Part of a small language model's weights.
Architecture: rotary positions, no biases in attention or MLP, untied embeddings, normalized queries and keys.
MLP neurons of a small language model. Each row is named by its layer, matrix (gate and up: input weights; down: output weights) and neuron, and shows model dimensions 0-95. Each number is 50 + 12 x the weight over its row's rms, rounded and kept within 0 to 99. A neuron's up and down rows have the sign that makes its largest values positive.
Before each neuron's rows, "raises" lists the tokens whose logits its output raises most directly, leaving later layers aside.

raises: " later", " earlier", " prior", " longer", " after"
L7.gate200:55 55 57 42 71 33 63 42 22 67 58 47 44 48 53 46 45 59 69 50 36 54 36 48 62 57 34 66 55 74 40 46 16 57 53 40 57 64 60 42 49 62 47 65 41 39 48 71 21 40 56 49 70 37 38 61 56 34 39 64 38 67 67 54 54 44 39 55 67 87 66 51 39 58 65 77 41 65 52 50 35 48 49 42 32 49 58 51 41 46 42 39 49 63 47 50
L7.up200:64 34 49 44 36 41 46 64 57 62 57 49 46 48 61 53 45 44 58 45 37 46 55 57 70 64 41 55 43 63 45 45 31 55 52 44 53 58 42 48 51 40 36 36 45 30 38 49 47 57 60 66 56 32 51 30 49 53 66 40 54 60 69 49 46 67 56 52 60 61 65 57 38 60 44 49 36 47 59 46 45 51 45 53 49 43 54 51 59 60 52 50 59 73 42 17
L7.down200:51 49 49 47 68 37 31 61 34 49 49 50 46 74 66 49 52 40 57 23 32 75 60 35 40 58 54 49 73 52 44 45 43 29 53 50 46 42 59 56 18 46 45 32 35 47 63 57 46 58 79 69 47 41 57 61 56 58 41 43 42 27 66 60 57 43 42 54 41 49 74 29 56 55 79 72 33 68 64 57 43 48 51 61 44 54 51 34 59 36 49 41 51 45 51 63

raises: " he", " she", " it", " they", " there"
L8.gate170:38 29 46 51 56 30 48 54 49 51 42 39 42 45 56 67 46 49 74 46 62 47 63 70 52 53 38 39 79 12 39 40 53 57 45 41 55 42 57 31 38 78 56 41 34 38 56 76 52 35 36 61 65 66 55 44 52 52 40 76 44 39 43 23 42 61 31 58 50 60 70 52 47 70 52 36 39 38 64 50 41 41 50 70 56 56 66 66 41 55 54 29 44 48 34 52
L8.up170:58 47 60 62 38 63 41 34 32 58 68 55 39 62 52 59 56 22 43 32 35 52 49 51 49 54 59 42 57 49 61 52 37 63 40 42 58 39 47 45 61 56 73 57 36 42 45 48 38 50 69 48 43 52 56 49 45 62 48 70 59 80 28 50 19 40 56 32 50 62 64 56 65 51 52 34 76 45 48 34 33 35 59 73 52 61 48 28 47 42 44 25 62 68 44 59
L8.down170:40 43 41 54 50 44 38 60 47 58 43 42 62 47 59 58 55 59 48 62 65 52 59 48 46 41 51 48 68 54 46 54 55 52 60 57 54 42 49 49 44 62 52 62 46 54 45 59 37 22 39 48 63 46 42 70 58 47 49 56 43 38 46 41 40 45 46 55 49 55 51 00 53 66 46 36 22 48 55 48 44 51 61 39 51 45 51 99 45 47 59 79 58 51 38 75

raises: "\"", ")\"", "?\"", "]}", "\"."
L8.gate48:43 38 52 18 24 36 72 51 59 55 54 66 19 55 41 55 62 47 47 51 47 42 57 41 61 70 41 53 48 64 50 68 45 49 44 34 44 34 34 57 59 51 61 51 61 50 27 54 41 67 42 42 41 50 55 44 60 61 50 43 52 43 48 70 43 52 45 40 62 34 43 69 38 65 56 38 75 46 63 60 32 46 63 92 51 46 40 49 52 66 77 47 25 42 51 41
L8.up48:60 30 57 46 52 47 52 53 54 41 60 64 64 54 46 47 37 59 38 54 72 60 70 66 60 70 66 43 25 51 48 55 62 44 70 47 41 47 42 52 63 38 63 47 39 54 56 51 39 52 36 82 67 72 50 64 51 58 53 46 70 43 46 55 57 46 44 77 52 56 58 57 63 56 57 79 34 45 50 39 45 52 52 63 63 63 72 57 42 59 47 58 56 51 73 34
L8.down48:61 42 62 57 50 55 64 51 32 56 57 41 29 47 54 60 38 43 40 45 52 56 51 48 33 60 46 61 76 43 39 50 60 53 53 53 34 65 24 53 60 52 56 59 29 50 55 76 44 53 45 78 77 44 60 57 38 45 52 37 25 65 51 45 46 57 52 42 61 45 66 75 45 61 27 52 44 55 39 52 52 47 53 78 60 36 56 69 55 44 44 41 68 52 45 48

raises: "s", "rn", "rs", "nd", "ld"
L7.gate134:52 40 82 62 51 55 46 41 57 27 24 37 62 34 43 46 47 42 44 58 45 57 54 50 42 50 60 70 30 48 40 27 60 77 33 39 46 36 55 25 34 74 66 51 54 56 54 40 68 45 58 38 61 71 40 55 45 45 64 61 63 53 37 39 30 71 65 45 55 53 42 51 24 50 71 59 40 51 30 55 38 48 50 53 37 42 59 52 57 48 61 45 42 68 62 63
L7.up134:42 50 31 51 48 30 55 40 32 46 58 65 42 57 77 53 63 53 50 50 67 52 40 57 55 54 46 38 44 35 78 49 55 47 47 69 39 38 40 65 59 29 57 55 50 58 47 69 15 63 44 44 53 38 52 52 80 73 65 46 34 68 55 45 52 48 48 56 54 27 33 33 77 57 58 36 52 56 46 82 37 70 42 53 62 56 68 37 35 42 30 49 53 43 70 49
L7.down134:56 43 68 53 39 67 54 45 68 47 49 32 56 65 55 51 35 52 73 53 36 41 37 57 35 60 57 65 32 46 47 46 35 74 49 50 48 49 34 50 49 47 51 30 54 60 55 54 84 39 40 40 86 59 46 60 33 43 48 45 46 58 53 83 51 41 39 45 49 36 63 52 47 59 76 53 46 56 50 44 44 70 52 60 41 56 72 62 55 50 36 55 48 37 53 34

raises: "\".", "\",", ".\"", "\"", "."
L6.gate194:39 32 40 29 47 42 30 48 49 58 79 52 31 66 18 30 53 64 45 48 58 42 57 59 33 48 55 60 59 37 49 56 61 63 36 44 66 39 65 53 53 50 52 40 72 39 62 56 47 75 40 54 63 47 59 46 42 59 27 54 76 49 67 46 66 48 60 32 55 53 38 28 51 56 65 66 29 54 45 62 34 46 58 43 51 59 63 51 49 40 56 51 44 60 63 54
L6.up194:48 44 35 30 65 55 46 71 66 45 54 63 50 61 36 60 59 67 55 68 48 35 35 54 48 43 38 37 46 42 80 62 50 45 54 40 35 47 77 54 59 49 57 35 41 52 60 46 57 55 44 51 64 51 27 50 50 45 37 38 53 41 72 53 74 21 52 40 32 56 19 49 37 47 56 61 72 47 61 59 39 55 55 31 44 56 32 29 72 44 59 71 30 66 61 61
L6.down194:59 53 63 67 39 37 49 44 40 57 45 40 60 49 69 50 46 35 67 31 54 61 33 40 52 52 47 40 49 57 29 42 47 59 64 80 37 44 44 48 42 65 61 78 45 56 37 79 55 33 58 41 22 39 51 60 28 56 60 44 32 59 37 44 52 48 46 52 60 44 66 61 58 44 70 39 32 58 44 56 75 55 41 43 38 52 73 69 43 57 44 36 54 50 51 40

raises: "s", "sion", "so", "si", " previous"
L6.gate74:59 47 63 44 25 29 64 28 58 48 23 39 53 23 48 36 41 42 60 61 27 33 36 60 48 53 59 58 29 40 49 40 55 71 62 37 47 46 40 47 33 61 41 50 80 67 50 48 76 45 48 72 59 62 37 52 38 57 47 52 48 38 58 57 37 67 49 53 47 72 49 56 31 38 55 54 44 40 44 45 55 48 62 41 63 46 58 64 39 46 76 58 49 52 68 40
L6.up74:48 46 19 37 55 16 52 43 38 52 57 55 52 37 44 30 46 52 48 51 54 44 53 30 51 58 15 30 73 43 71 39 25 37 75 67 62 58 43 39 45 31 50 46 59 45 43 46 24 43 46 32 49 47 55 28 42 54 41 67 45 41 51 50 48 44 49 44 48 30 65 47 75 23 38 41 44 70 56 44 53 58 49 62 42 45 42 35 53 48 61 56 49 54 59 48
L6.down74:52 63 84 51 46 70 60 58 50 35 47 33 48 81 50 36 34 23 46 66 60 49 48 70 37 48 65 53 36 54 58 65 53 55 55 46 54 37 53 49 45 49 46 42 65 67 47 56 60 57 39 42 58 75 54 68 51 68 54 47 67 37 49 58 37 32 49 51 46 66 41 43 26 61 79 60 40 35 47 47 49 54 69 49 55 55 43 53 55 46 29 61 61 33 50 52

raises: "ment", "tive", "ments", "ring", "nd"
L6.gate312:35 57 57 33 41 15 45 34 43 27 54 31 66 42 40 49 37 77 60 64 43 53 76 45 85 52 44 43 56 39 56 68 43 50 60 58 50 52 60 47 55 54 45 61 45 33 52 64 74 55 47 54 54 50 50 60 46 49 31 54 43 53 56 47 44 39 32 50 79 66 53 49 44 41 65 45 58 58 49 53 53 46 51 46 40 57 61 73 44 35 56 62 37 52 59 40
L6.up312:50 53 49 64 50 46 44 47 45 30 42 45 58 37 50 17 38 44 39 68 30 61 55 46 58 75 43 78 46 40 53 62 44 48 68 69 57 71 56 51 52 57 59 58 66 42 38 59 40 43 50 62 46 80 46 46 61 64 31 60 38 38 49 56 62 59 54 43 43 49 45 56 50 27 49 46 46 56 63 58 55 30 55 47 56 50 33 56 54 37 48 67 53 34 56 58
L6.down312:52 48 54 40 58 49 44 37 64 46 61 46 43 57 36 50 49 67 55 33 69 77 41 56 45 47 45 46 49 52 81 53 40 45 56 39 57 72 72 54 57 56 42 45 37 63 57 42 54 55 64 42 73 49 45 58 88 51 64 38 46 31 60 62 59 33 43 53 27 52 57 91 50 42 49 57 45 40 60 59 64 36 39 51 52 37 55 56 58 62 44 62 63 53 53 32

raises: "ments", "ment", "ved", "mp", "tch"
L8.gate19:59 54 56 42 43 41 70 37 54 40 61 51 46 47 55 57 52 54 67 61 44 73 42 49 51 60 51 67 39 65 64 44 46 54 45 39 41 63 31 38 44 62 38 51 48 68 59 57 39 48 49 56 56 54 46 71 39 26 52 56 39 27 59 61 53 36 29 42 16 43 51 62 47 42 49 34 36 35 48 51 16 32 45 53 42 51 65 46 54 39 49 50 40 32 38 45
L8.up19:33 44 40 57 25 47 31 60 52 53 54 51 47 72 54 53 60 64 61 51 50 66 62 33 68 34 64 49 37 37 52 58 53 60 41 58 41 29 38 58 26 34 32 47 43 57 35 36 32 61 39 68 38 51 58 63 58 37 50 20 49 61 36 53 68 56 42 65 59 29 68 48 60 49 47 45 37 69 41 64 52 49 38 54 26 20 60 57 57 58 41 61 56 33 44 50
L8.down19:50 68 47 38 63 45 25 40 54 39 56 47 54 30 53 54 59 63 61 43 66 63 58 16 38 56 68 54 41 41 61 53 48 63 63 50 61 34 43 28 61 47 60 64 34 58 66 45 41 40 60 49 66 55 38 43 62 28 61 37 53 54 43 49 65 59 27 67 29 50 33 64 54 39 28 47 51 57 38 68 36 49 44 22 43 42 44 62 52 44 68 47 56 45 41 48

raises: "rs", "r", "g", "d", "s"
L5.gate18:79 60 83 61 56 67 50 64 36 59 15 37 51 64 62 18 53 49 54 61 74 47 21 60 64 56 33 56 62 70 38 62 43 42 28 43 61 43 42 38 53 47 37 29 55 46 47 40 56 69 47 33 61 37 56 61 63 47 52 44 61 49 71 62 53 50 15 64 73 71 36 54 33 43 57 50 74 48 50 31 55 37 44 55 49 64 56 52 54 40 37 56 61 61 47 44
L5.up18:49 55 38 67 47 45 57 62 38 76 46 49 50 53 46 47 23 40 73 78 52 59 41 33 64 38 51 57 38 40 39 63 40 46 29 50 80 54 54 44 52 61 48 73 63 59 47 50 31 51 52 49 50 47 41 45 62 60 39 47 54 32 68 69 26 34 60 59 60 54 57 53 29 46 45 54 46 45 46 54 61 54 56 57 51 52 50 50 55 45 51 40 56 51 50 48
L5.down18:48 44 50 38 27 33 25 41 47 54 55 68 57 62 60 60 47 23 45 47 47 59 65 29 21 39 55 72 54 54 52 33 54 55 63 35 56 51 68 55 46 49 47 45 46 65 37 47 58 51 51 44 31 37 64 74 34 58 60 36 40 56 58 49 42 27 75 46 39 42 45 33 46 54 33 58 69 54 49 57 38 50 40 29 47 56 58 56 61 57 56 78 36 34 76 54

raises: " she", " he", " her", " his", "Appearances"
L8.gate133:46 38 48 50 46 40 53 57 52 54 34 44 39 56 29 50 51 66 55 46 42 43 48 62 78 59 47 37 64 28 37 53 40 52 50 49 43 33 38 37 59 60 53 47 56 52 61 70 66 55 26 34 71 76 77 58 44 40 20 48 76 49 41 35 69 36 35 35 36 42 58 48 52 58 81 56 43 48 42 46 48 36 53 43 39 46 60 63 39 69 60 58 40 41 60 53
L8.up133:68 52 66 55 43 58 57 38 60 52 59 57 35 57 49 41 33 47 60 44 31 55 47 69 50 60 46 52 40 48 43 47 37 51 45 61 52 58 68 61 49 58 21 81 50 59 72 45 41 42 66 51 57 29 64 46 53 30 44 68 32 56 49 63 25 49 63 44 58 59 53 50 50 50 50 57 81 41 34 42 59 78 38 41 38 46 48 67 58 56 53 29 59 45 44 36
L8.down133:44 47 47 36 39 47 68 48 53 78 50 59 55 46 45 33 63 46 52 34 39 53 75 45 48 39 39 37 37 51 55 28 64 55 45 40 55 59 65 45 22 28 60 30 65 36 45 26 29 25 33 44 40 60 68 60 65 55 26 77 55 48 43 58 39 56 45 49 61 51 57 77 37 45 66 39 44 52 58 66 34 59 60 62 48 39 50 56 47 40 56 45 65 47 44 48